Weights of a small transformer language model.
Size: 16 layers, width 160, 4 heads of 32 (1 for keys and values), MLP 640 SiLU.
Architecture: LayerNorm before each block, rotary positions, no biases in attention or MLP, tied embeddings, attention and MLP in parallel.
Training: a variant of Adam for these matrices, 5937 steps.
MLP neurons of a small language model. Each row is named by its layer, matrix (up: input weights) and neuron, and shows model dimensions 96-159. Each number is 128 + 24 x the weight over its row's rms, rounded and kept within 0 to 255.
After each neuron's rows, "fires in" lists the words (lower case) most often at its 100 highest values on Wikipedia text that the model never trained on.

L13.up195 [ 97 137  91 131 156  73 138 109 137 128 102 133 114 105 150 140 150 109 165 110 181 118 137 145 155 129 150 116 125 106 110 112 139 153 159 140 121  99 159 100  88 173 155  72 159 133 148 133 136  82 113 125 124 135 129 149 130 140 117 127 157  92 118 145]
fires in: "the", "a", "of"

L3.up259 [161 110 105 156 179 116 137 184 136 143 173 124 137 145 119  93 165 132  98 135 121 146 117  87 137 129  95 116 121 144 128 129 135 114 189 128 125 139 128  90 112 110 176 162 144 112  73 129 140 116 109 142 105 117 135 132  95 122 144 176 125 147 125  64]
fires in: "n", "ncl", "the", "has", "i", "have"

L12.up599 [114 153 145 123 151 110 151 153  97 138 142 116 133 123 139 120 133 123 126 108 127 128 164 128 114 100 147 129 125 142 131 138 124 160  95 106 132  91 120 140 136 119 137 190 110 111 121 128 115  81 145 124 103 140  80 130 114 167 112 109 155 145  99 143]
fires in: "his", "as", "they", "named", "who"

L4.up208 [165 143 122 148 155  89 151 116 141 135 158  91 104 102 154 104 143 104 132 120 111 112 129 114 117 171 114 144 137 131 103 153 130 128 102 157 121  93 136 148 133 129 180 110 119  66 155 167 145 103 114  87  90 125 143 136 122 162 112 119 160 139 107 110]
fires in: "years", "has", "ii", "i", "not"

L3.up288 [108  84 149 128 149 125 130 148 127 115 108  90  88 116 128 142 122  99  94  95  92 164 108 121 120 109 123 140 134 163 181  97  83 133 142 139 135 114 143  92 193 132 114 115 122 126 165 141 130 136  43 131 135 116 128 160  74 148 147 127  92  94 130 111]
fires in: "the", "a"

L6.up438 [118 133 142 154 171 119 176 144 158 116 133 102  88 126 149 132 143 152  96 107 138 159 147 126 137 102 133 128 139 148 177 147 123 148 200 123 146 115 169 133 140 145 124 134 148 124 130 133 138  84 149 113 110 106 130 169 118 103 106 127 120  86 146 105]
fires in: "at", "to", "since", "as", "until"

L7.up420 [123 133 115 121 110 123 127 128 116 129 141 151 137 136  80 119 129 111 169 123 163 125 114 184 129 135 148 151 134 157 170 105 189 112 138 132 133 107  93 126 126 139 120 126 149 136 202 144 131 137 120 106 159 131 136 116 113 124 101 126 124  92 147 117]
fires in: "they", "she", "he", "as"

L3.up154 [168 108 160 178 122 133 127  90 116 138 143 149 146 140 116 122 130 122 138 133  96 124 138 173 144  94 162 110 147 120 174 114 192 102 148 124 136 144 128 117 160 154 129 131 124 134 164 130 137 144 130 130 148 120  85 118 163  85  72  98 157  88 123 108]
fires in: "as", "and", "both"

L5.up28 [104 148  75  88 151 146 130 105 143 139 116 106 108  84 131 127 112 119 139 114 120 140 110 103 154 170 179 137 119 147 119 173 110 107  82 138 133 110 123 184 110 165 129 112  91  85 129 107 145  96 116 102 115  92 143 122 129 128 179 146 134 164 132 129]
fires in: "first", "former", "last", "older"

L13.up612 [139 109 115 115 114 130 142 149 111 132 144 102 120  92 140 116 130 155  74  95 114 168 135 154 123 114 118 208  83 102 120 150 115 129 115 118 110 116 149 123 172 120 135 154 109 115 151 138 105 143 109 104 108 173 121 133 100 129 115 123 130 129 135 100]
fires in: "is", "has", "and"

L11.up23 [ 69 120  71 142  87 162 107 117 133 140 116 116 109 117 145 135 108 112 110 141 122 143 126 113 102 143  72 139 101 103 150 120  95 147 118  85 145 121 122  76  92 123 134 117 145 110 174 115  86 138 116 124 137 107 136 153 129  71  85 130  95 143 134  98]
fires in: "that", "s"

L13.up552 [146 140 128 132 152 135 179 125 148 122  97 125 116 106 131 113 156 139  79 121 125 113 140 125 100 133 131 103 156  98 132  85 133 116 119 168 134 153 147 133 132 140  99  96 158 133 146 134 153 125 103 148  84 136 123 142 115 117 143 143 133 149 149 127]
fires in: "he", "she"

L7.up628 [181 105 138 129 128  95 100 130 119 128 138 172 163 152 151 122 118  84  82 135 167 141 103 153 124 142 166 120 148  48 115 106 110 142  99 131 180 114 122 146 128 125 141 169 156  87 121 147 138 120 160 112 133 114 147  71 118 139  89 108 125  98 131 118]
fires in: "on", "under", "at"

L3.up274 [136  90 158 137 121 127 127 126 128 119 116 139 112 142  68 150 137 118 109 140  93 152  95 157 106  98 155 125 142 152 160 116 181  93 103 119 142  97  91 102 204 129  74 120 141 117 156 103 145 136 112  97 130 147 127 143 124 120 140 105 152 156 145 155]
fires in: "as", "an", "called"

L12.up342 [ 72  70  91 178  79 173 122 155 183 141  43 119 125 151 115 141 119 119  94 144 142 127 137  68 147 141 119 125 101 149 115 112 155 113 102 116 148 106 117  87 131 130 100  88 143 135 146 114  53 137 102 147 142 144 134 153 134  73 150 157 169 109 128 138]
fires in: "it", "there", "of"

L11.up321 [ 67 146 104 123  86 163 124 123 144 159 127  89 107 143 149 138 101 145 164 164 116 146 111 111 132 136  68 120 103 166 137 129 123 164  99 125 134 125 125  82 129  98 135 165 135 167 175 103 112 143 150 129 100 148 139 139 109 108 192 142  71 124 160  84]
fires in: "more", "s", "length", "served", "turnout", "c"

L3.up446 [130 127 129 141 125 126 166 132 204 112 114  99  74 122 110 125 132 151 134  93 139 144  98 123 129 117 158 141 132 129 132 149 129 159 121 131 116 152  73 114 153 107 139 136 135 123  83 122 145 178 122 109  91 164 116 146 148 126 136 101 161 164  78 111]
fires in: "her"

L4.up451 [110 135 136 143 123 120 142 110 194 113 150 153 123 124 154 171 168 137 117  78 159 130 107 144 119  91 140 133 126 151 120 110 122 107 135  91 118 123 124 140 150 158 129 112  89 113 123  87 157 127 146 139  89 125 128 137 122 141 129 186 131 108 146 131]
fires in: "to", "we", "they", "it"

L4.up454 [ 78 102 164  94 122 110 138 162 173 144 159 114 125 126 119 158 139 151  92 126 195 160  96  80  99 102 141 137  94 106  81  88 147 147 117 110 115 130  76  97 163 145 103 100 134 138 166 121  95 119 140 102 135 116 120 119 136 132 119 109 129 124 169 160]
fires in: "of", "died", "released", "living", "majority"

L12.up113 [158 137 132 105 156 100 124 134 109  89 171 114 107 121 134 126 122 103 125 104 175 141 108 108 145  95 163 133 134 130 114 100 135 139 141 158 121 137 107 113 150  91 179 138 145 118 137 137 147 153 113 142 127 101 111 137  94 146 138 110 120 131 136 114]
fires in: "s", "of", "in"

L4.up337 [169 119 128 158 116 129 158 142 116 104 156 101 106 165  94 149 152 157 142 115 129  89  81 135 152 154 138 144 108 127 161  90 149 112 132 153 118 110 116 148 107 142 132 115 157 116 152 143 133 146 101 124 119 151 163 149 100  93 133 145 158 173 142 147]
fires in: "from", "they", "to", "as", "moved"

L3.up519 [134 135 121 194 126 143 105 110 105 102 106 146 154 166  84 138 113 100 149 105 130 134 128 168 171 137 110 122 156 146 142 125 172 119 119 133 123 120 146 196 135  69 141 125 121 157 114 112 140 155 149 109 102  98 181 143 129 114  94 119 134 190 138 131]
fires in: "he", "they", "could", "first", "been", "can"

L3.up242 [142 152 120 141 135 150 158 153 144 148 157 152 102 132 126 134 142 146  86 149 123 171 124 150  84  76 154 114 112 163 150 120 128 120 140 122 145 111 144 116 150 154 119 139 133 106 149 103  81  97  53 138  96 123 116 162  98 130 131 148  95 118 135 124]
fires in: "it", "can", "also", "he", "to", "could"

L3.up615 [130 130 141 163 164 131 131 120  96 130 137 121 131 125 131 120 142 166 128 105  87 115 148 115 130 129 149 124 175  77 118 124 148 150 131 116  93 126 107 166 119  99 131 119 141 109 116 130 155 126 141 105  97 155 193 112 111  75 149  95 119  94  95 112]
fires in: "to", "years", "also", "u"

L3.up263 [130 115 149 110 137 128 189 146 157 142 120 157  94 119 148 136 158  83 101 150 127 133 129 175  77 109 120 132 103 151 159 157 146 116 137 110 142 142 159 115 102 148 152 127 140 147 154 116 119 102 127 134 133 127 128 130  94 108  95 156 105 102 137 120]
fires in: "that", "since", "it", "instead", "said"

L3.up76 [143  85 132 108 182  87 144 150 141 108 147 131 124 121 134 104 200 143  83  86 134 143 138 118 126 113  84  84 109 142 133 136 130 115 125 114 135 121 117 121 125 138 147 141 109 107 147 133 111  90  76 142  98 118 125 155  98 143 151 134 111 101 128 137]
fires in: "to", "would", "can"

L12.up404 [ 91 110  96 120 155 109 146 127 115 138 126  93 122 113 140 151 132 115  89 114 148 147 151 121 128 118 113 130 135 166 116 168 127 159 132 123 134 107 114  86  86 128 131 100 140 143 148 108 137 133  77 136  97  93  90 143 121 178 122 119 108 141 136  85]
fires in: "the", "during", "as", "utc", "also"

L9.up613 [ 97 116 140 136 107  93 125 142 133 115 118 110 137 154 120 131 175 134  95 131 149 137  76 132 130 124 143 139 124 149 119 145 130 106 126 121 124 164 115 134 139 129  96 115 140 138  77 113 123 124 101 131 111 133 132 153  81 113 140 144  82  90 177 143]
fires in: "which", "however", "2", "this", "that", "02"

L3.up33 [137 158 141  90 152  95 141 118 161 188 153 138 119 115 123 121 136  58 161 116 138 123 110 123 125 125 165 145  78 115 157 109 113 141 131  90 153  67 127  99 135 106 108 131 148 117 122 111 147 176 130 127 164 109 134 122 121 142 148 128 115 125 128 153]
fires in: "well", "more", "written", "language"

L5.up10 [154 147 143 139 160  93 107 161 108  93 103 144 126 151 101 144 120  72  98 117  95 106 126 121 127 110 204 132 147 132 116 107 181 136 115 158 105 101 144 157 126  99 125  86 161 111 129 117 159 154 138 106 113 167 143 106 114 151 113 154 107 150 129 105]
fires in: "of", "in", "reference", "monument"

L6.up191 [127 163 131 167 120 129 130 123 119 161 137 168 107 137  96 147 152 130 105 145 119 115 109 142 118 124 164 130 123 150 143 127 129  91 141 169 175 112 124 135 163 160  92 110  79 134 131  93 123 117 117 168 109  91 123 139  94 132 126 130 130 135 151 137]
fires in: "the", "he", "they", "she", "it", "squadron"

L11.up8 [146 159 150  98 107 138 155 157 128  97 151 158 147 106  87 132 131 132 119  95 153 178 103 167 130 108 128 140 133  99 168 156 140 148 171  97 115 141 151 104 136 125 153 119 127 135 163 125 142  79 151 131 170  94 122 174 136 133 133 189 157 203 148 130]
fires in: "such", "addition", "and", "them", "released", "office"

L3.up315 [118  94 144 138  81 126 127 144 126 155 110 137 114 119 140 167 127 147 133 138 127 132 123 130  81 138 106 118 117 100 143 110 145 161 168 112 175 138 139  62  75 111 134  84 127 128 109 106 122 123  64 145 171 134  65 138 147  98 129 145 134  97 125 106]
fires in: "as", "of", "which"

L13.up493 [ 79 128 123 140 134  86 167 148 133  90 124 139 111 103 125 132 148 134 128 116 113 153 121  93 125 118 136 104 124 135 138 111 148 148 187 174 129 144 164 100 132 128 138 151 115 161 149 127 139 150  69 157 118 146 132 167  98 140  92 108  99  73 130 125]
fires in: "a", "its", "s", "their", "m", "the"

L12.up230 [ 97 120 134 128 127 121 118 143 142 142  94 129 140 138 129 105  96 120 157  98  89 106 130 118 105 142 107 120 109 145 141 134 130 162 118 180 149 116 159 126 136 113  86 144 141 112 130 126  76 165 132 131 126 144 136 137 129 106 136 131 103 145 115 173]
fires in: "and", "such", "music", "that", "christmas", "mountains"

L6.up272 [ 86 158 154 137 128 117 179 178 135 130 171 145  88 139 107 178 121 150 121 142 129 162 127 123 149 124 131 156 120 139 151 145  85 134 109 135 160 123 153 102 116 140 135 104 154 133 101 126 139 114  97 109  98 123 126 141 141 119 156 115 145 147 109 122]
fires in: "a", "the", "isbn", "was", "as"

L12.up618 [127 118 121 120 156 123 160 182 161 156 102 117 112  87 169 126 153  96 150 123 164 146  90 127 149 120 104 119 103 114 106 164 115 178 159 130  84 116 134 112 129 135 153 146 166 127 150 128 162  91 127 124 111 122 125 125 120 102 118 119 163  90 140 109]
fires in: "at", "for", "within", "cíosóig"

L11.up312 [ 99  97 159 121 128 146 133 132 116 111 152 145 139 113 117 114 146 124 135  89 116 136 114 177 120 141 133 128 151 117  97 130 142 104 144 130 144 133 166 186 135 111 135  81 133 138  80 113 139 122 126 142  96  67 105 102 137 157  84 140 185 135  79  99]
fires in: "he", "who"

L13.up607 [108 168 138 113 132 117 150 145 116 126 120 139 102 100 152 102 171 143 106  87 104 132 174  80 156 117 155 129 121 130 125  61 174 118 135 110 149 128 112 102 167 106 126  55 117 137 142 115  83 125 122 138 135 107 118 126 148 125 104 129 148 125 130 110]
fires in: "to", "season", "year", "band", "club"

L11.up64 [ 92 108  88 112  92 105 120 135 158 131 136 151 159 149 142 124 143 113 130 128 122 134 106 143 168 168 126 133 123 137 162 133 129  82 124 123 130 143 160 100 117  96 149 126 147 154 161  98 100 143 139  91 134 120  89 166 139 125  95 183 143 120 170 157]
fires in: "they", "well", "have", "it"

L4.up235 [ 95 127 159 155 132  92 127 163 156  98 126 104  95 124 126 152 139 121 131 134 141 168  90 102 160 123 156  66 150 145 163 116 176 137 127 147 130 150 138 153 192 123 158 160 169 124  86 138 127 128  99 161 111 154 112 180  48 132 120  90 157 134 142 125]
fires in: "have", "the", "zaz", "was", "had"

L3.up625 [136 166 167 153 165 114 127 114  97 160 104 109 134 112 137 120 102 154 196 113 106 113 134 127 143 113 158 103 159 152 151 139 143 130 121 128 154 128 120 165 127 144 151 144 122 124 132  99 128 103 136 107 156 156  65 133 124 133  91 128 151 142 109 149]
fires in: "of", "to", "as"

L11.up459 [115 171 107 137 182 146 131 157 133 104 124 158  64 129 133 125 163 118 116  95 159 129 134 171 124 122 117  74 151 159 149  89 149 150 124 138 128 163 114 126 113 135 112 116 130 158 103 108 154 105 154 123  86 138 106 164  62 109 130 147 131 131 135 114]
fires in: "0", "33", "1", "2", "3"

L5.up285 [146  69  86 101 108  73 177 172 142 138 149  93 114 132 112 127 205 131 115 157 123 150 114 132 126 157 110 123 114 142 109 127 126 119 134 149 144 135 113 104 112 148 146 125 214 140 131 116  96 110 119 136 117 155 134 146 101 143 148 135 171  90 135 134]
fires in: "of", "among"

L3.up337 [142 104 122 110 157 139 116 149 132 160 111  89  82 130 149 142 159 113 148 114 117 194 123 112 109  95 113 190 128 129 165 108 105 153 133 108 130 140 133  84 136 105 116 159 114 153 110 115 140 154  64 125 125 137 138 164  66 141 148 147 124 161 108 142]
fires in: "a"

L4.up64 [148  88 153 150 124  89 134 124 122  98 144 124 117 122 130  99 134 124 134 117 125 125  99 109 200  90 137 161 128 117 142 130 147 107  98 138 118  77 106 141 146 134 145 209 142 126 136 131 124 112 151 111  94 125 100 121 112 159  62 121 146 135 120 147]
fires in: "on", "isbn", "announced", "released"

L13.up587 [135 106  84 132 148 129 181  96 120 188 132 109 114  78 125 145 150 141 122 113 116 108 123 166 105 131 117 189 111 137 137 137 136 136 101 133 109  70 170 107 158 119 117 146 162 121 131  93 113 114 109 164 100 126 134 162  96 153 135 129 126 130 141 117]
fires in: "they", "who", "and", "prévost"

L3.up10 [138 133 140 175 120 124 133 103  80 129 156 129 178 173  97 110 163 106 100 128 119 130 107 161 129 119 150 125 143 143 147 112 152  98  91 142  89 150 103 159 155 107 152 138 126 110 166 172 191 132 135 112  85 135 142 123 137 138 111 106 127 112  91 121]
fires in: "they", "of", "we", "magnetic", "years", "global"

L3.up220 [ 90 103  80 134 123 158 144 148 190 144  99 130 104  91 107 135 145 123 142 131 126  99  96 115 129 107 149 105 154 163 134 103 157 164 158 120 152 141 153 130 161 112  94 151 127 138 136 104 127 145 123 134 122 124 138 157 125  98 119 115  62 121 121 120]
fires in: "as", "until", "there", "district", "s"

L12.up608 [144 128 156 130 143  74 114 134 132 196 162 136 115 107 127 122 158 124 134  94 130 135 123 179 104 123 144 111 158 138 166 100  92 122 107 119 129 115 110 150 151 116 160 128 114 121 129 131 133  91 141 131 140 192  99 196 126 158 146  96 123 109 123 140]
fires in: "be", "being", "go", "turning", "put"

L7.up229 [121 141 123 114 168 116 119 136 122 142 157 131  83 145 116 118 208 166 120 131  96 148 115 119 137  91 106 150 132 108 125 105 116 125 169 154 138 139 160  86 147 142 130 129 103 110 121 109  98 132  80 138 117  89 132 146 100 157 111 169 126 127 126 124]
fires in: "and", "or", "to"

L3.up202 [145 111 140 172  93  51 135 132 143 127 156  97  90 116 134 145 142 120 125 149 134 116 118 139 131 105 165 140 140 112 131 117 132 119 127 125 157 131  97  48 133 105 129 175 143 153 146 125 122 156 130 138  95 117 112 121 119 121  92 102 145 113 117 115]
fires in: "as", "of", "finish", "most"

L12.up390 [ 91 148 138 113 170 138 138 113  80 134 136 138 152 110 134 100 149 114 132 127 138 157 150 130  80  89 150 157 128 122 150 170 128 106 114 110 122 162  96 146 122 100 144 159 117 129 115 133 116  87 135 130 103 152  61 184 166 143 102 129 119 145  79 166]
fires in: "new", "as", "following", "made", "he", "helped"

L13.up68 [140  99 162  87 108 108 153 132 109 137 155 140 141 139 108 150 130 123 124 104 171 121 128 173 138 118 171 184 126 121  94 157  79 135 134 133 169 124 149  85 116 114 108 145  99 118  93 147 141 124 131 125 140 125 132 125  98 135 104 144 125 105 115 114]
fires in: "the", "a"

L7.up532 [ 94 140 146 139 215 107 136 154 118 154  96 134  82 143 136 131 111 104 105 109 142 144 145  77  83 141 165 151 111 161 118  84 149  73 132 106 149 150 142 132 126 140  73  81 125 114 129 142 152 109 103 131 122 154 111 168  90 162 141 145 150 153 141 104]
fires in: "it", "season", "year", "chart"

L3.up310 [152  75  80 117 106 118 132 123 104 111 155 141 133  75 137  84 154 129 101 134 142 126 137 150 103 106 138  96 118  95 103 172 119 146 155 154 129 113 137 140 109 105 161 153 123  92 144 123 100 124 114 119 121 139 129 160  81 170 129 149 166  54 128 118]
fires in: "to", "helped"

L4.up227 [186 125 131 103 145 135 131 138 124 127 172 119 102 114 131 130 126 130 140 121 141 140 146 142 116 119 163 171 118  69  99 101 101 177 123 110 144 100 136  83 143 109 145 155 161 124 110  90 134 140 132 136 129 161 146 173 128 122 141 131 163 147 126 154]
fires in: "and", "also"

L7.up155 [ 89 146 108  99 130 157 131 168 125 158 122 110 121 137 123 126 177 152 131 125 119 153 136 106  80 137  94 167 134 141 174 134  97 152 164 122 118 152 116  92 129 129 138 126 143 104 112 115 120  96 112 119 121 186 107 119 134 165 155 122 123 108 126 115]
fires in: "n", "which", "following", "r", "is", "as"

L6.up304 [112  85 151  93 182 100 119 176 140 132 152 146  91 121 119 108 164 106  74 110 205 115 125 123 125 112 136 103 118 122 128 133 124 159 211 141 177 126  91 103 139 127 126 141 135 124 166 136 132 118 142 101 132 117 133 156 112 107 137 131 136 126 115 127]
fires in: "from", "during", "in"

L5.up365 [135 143 125  68 115 129 153 188 128 158 127  33 101 126 112 129 118 178 178 101 129 131 160 106 161 172  40 141 123 110 101 143  83 140 131 163 127 114 150 157 147 137 167 117 128 115 134 135 105 145 141 137 149 175 119 142  80 118 156 134 127 182 125 116]
fires in: "former", "first", "other", "his", "feldblum", "0"

L3.up79 [137 136 155 139 112 129 115 130 170 151 139 145 125 127 120 123 182 146 144 126 164 161 115  97 142 100 114 126 134 154 100 119 152 109 146 115 128 126  97 136 119 138 122  68 141 126  80 139 113 133 136 118  97 122 165 147 101 135 129 134  90 134 178 151]
fires in: "2", "it", "which", "3", "game"

L3.up40 [146 129  93 113 141 124 126 158 151 157 109  66 112 108  72 120 109 127 134 107 202 125 111 134  94 118 182 128  94  82 142 180 118 170 161 137 153 131 109  90 139 120 125 145 109 150 132 133 134 140 127 112 135 115 154 139 106 104 135 124 133 152 109 162]
fires in: "a", "in", "18", "per", "professional"

L3.up141 [144  78 112 118 145 121 134 135 148  89 139 140 113  95 138 119 123 135 109 135 190 144 140 136 111 130 124 104 121  82 115 172 144 162 119 145 136 128 125 114 109 110 176 131 171 144 130 154 130 104 120  79 128 166 119 133 109 115 126 121 152 137 128 114]
fires in: "at", "with"

L3.up104 [104 128 137 134 131 131 152 129 152 112 168 125  98 120 168 118 148 175  86 105 161 168  93 114 141  91 152 138 131 126 127 123 111 105 211 151 158 111 159 110 131 121 140 126 135  91 101 125 129 147 121 138 100 114 138 141  72 137 113 163 110 113 135 130]
fires in: "and"

L3.up541 [136 134 128 109 144 132 155 161 127 118 137 111 133 114 134 107 127 117 113 103 131 154 121 141 112  87  86 161 139  98 129 124 138 131 122 112 104 131  90 139 156 142 161 150 165 131  97 120 127  87 114 124 107 157 141 148  63 114 184 165 123 130 116  78]
fires in: "has", "have"

L5.up116 [120 121 140 182 147 132 117 150 140 129 130 115 143 143 140 138 116 134  77 149 104  86 121  78 127 120 140 138 112 133 118 126 120 114 152 109 107 128 131 137 112  94 104 133 115 133 106 110 103 131 158 153 103 208 127 152 116 142 110 104 148 148 116 139]
fires in: "also", "by"

L7.up64 [ 95 119 111  89 102 148 110 134 150 126  94 112 125 107 107 124 115 136  85 111 107 143 147 130 198 135 152 153 126 164  82 167 127 110 127 148 112 112 171 105 142 116 134  73 129 165  99 117 128 151 160 126 149 115  98 169 127 104  77 159 154 150 111 122]
fires in: "it", "them", "deal"

L9.up382 [176  68 132 144 156  96 131  86 127 187 120 140 131 136 103 127 150 116 178  85 135 145 112 137 111 113 145 101 177 135 116 123 133 110 120 142 170  89 117 174 129 139 163  99 147 115 118 154 145 126  96 152 166 111 127  93  82 151 149 123 178 125 128 134]
fires in: "who", "all", "he", "mid"

L4.up341 [105 107 124 135 119 122 140 166 163 127 115 101 107 144 107  93 141 155 101 108 144 137 115 127 133  95 165 152 128 109 106 141  99 111 172 130 133 108 104 144 134 136 108 108 139 151 174 142 137  89 130 112 128 149 146 136 155 125 150 131 109 144 121 130]
fires in: "until", "before", "since", "1913", "april"

L7.up625 [103 123 137 115 155 145 141 112 125 135 110 140 170 120 140  97 118 126  67  99  87 143 138 112 180  91 175 113 143 106  83 155  98 126  88  85 154 111 146 106 169 125 127  97 119 124  83 121 142 125 147 155 109 128 158  98 114 140  73 136 127 114 101 126]
fires in: "of", "new", "lead", "the"

L9.up93 [102 114 126 143 145 157 128 131 132 128 136 105 129 135 102 132 152  94 105 149 152 157 103 136  98 111  95 146 126 162 162 134 160 117 111 121 108 125 117 131  96 115 160  82 132 151 175 129 144 110 138 120 115  93  63 162 132 148  90 153 210 125  99 123]
fires in: "as", "who", "label", "00", "died", "born"

L11.up389 [ 60 104 115 108 120 179 116 134 181 116 116 143 131 108 135 136 137 132 118 127 129 167 140 107 120 106 135 141 117  69 126 156 141 101 135 117 150 149 153  65 104 107 111 108 130 142  96 128 123 119 152 151 143 112 127 189 141 113 115 206 157 139  99 155]
fires in: "of", "also", "ltd", "thus", "new"

L3.up251 [153 160 126 124 110 120 140 103 105 155 152 125 116 119 117 145 132 130 127 127 151 139  82 118 133 106 150 125 153 129 108 124 121 119 129 158 159 110  84 162 166 147 103 136 117 108 155  50 129 132 103 168 173 105 144 147  97 144 116 113 131 133 121 121]
fires in: "of", "he", "to", "also", "they"

L12.up634 [159 179 154 110 161  91 105 101 144 129 187 165 130  95 109 112 131 120 120 110  78 123 102 140 152  99 159 135  98 124 150 103 111 103 138 126 125 131 127 116 127 123 135 153 110 121 149 146 118 161 144 106 112 106 127 131 125 124 171 170  79 130 156 149]
fires in: "and", "or", "n"

L3.up14 [110 133 132  99 104 109 148  93 155 125 134  75  43 135 135 175 162 128 139 114 156 142 126 147 134 116 121 137 122 113 124 161 124 133 150 145 112 146  88 105 151  97 145 144 163 174 100 129 134 145 130 106 122 151 140 125 116 136 136 135 141 133  78 162]
fires in: "her", "of", "his", "my"

L4.up436 [117 105 171 170 132 104 131 110 100 138 148 108 105 136  87 127 148 101  70 109 107 104 107 130 158  99 157 128 121 105 142 116 162 132 115 185 144 117 120 108 121 132 153 170 131 147 151 112 139 134 125 100 112 141 127 110 170 123  60  86 163  73 146 112]
fires in: "by", "as", "to", "both"

L3.up279 [152 141 145 145 161 158 126 120 131 154 121 114 124  86 102 132 104 111 156 100 119 140 118 115 151 157  95 126 146 121 108 122 175 103  90 159 171 119 137 181 117 127 143 138  81 117 137 174 163 156 127 118 113 145 151 143 119 167 113 107 138 160 143 129]
fires in: "he"

L3.up481 [167 131 148 156 158 116 116 123 129  96 112 162 111 104 123 108 144 105 173 135 136 146 143 138 127 122 110 139 143 151 151 125 180 138 113 144 155 122 120 120 163 177 129 165 153 136 142 153 177 124 177 126 133 114 129 157 131 151  84 135 153 113  98 150]
fires in: "of"

L3.up175 [166 112 136 100 123 142 153 162 131 170 137 136 125 121  94 159 137 150 132 141 173 148 166 156 117 149 210 133 118 152 106 126 120 123 167 150 157  95 132  88 123 133 159  79  93  88 180 164 101 154 116 165 189 151 114 127 105 148 137 156 146 153 150 121]
fires in: "both", "as", "per", "that", "which", "all"

L3.up636 [118 129 157 127 120 112 110 110 114 123 175 108  92 142 133 130 120 139 151 106 109 101 102 121 141 173 118 120 115 143 152 128 165 115 166 144 140 146 140 142 108 129 155  58 138 119 157  84 166 170 117 100 119 167 180 142 112 114 107 146 158 175 149 119]
fires in: "has", "to", "have"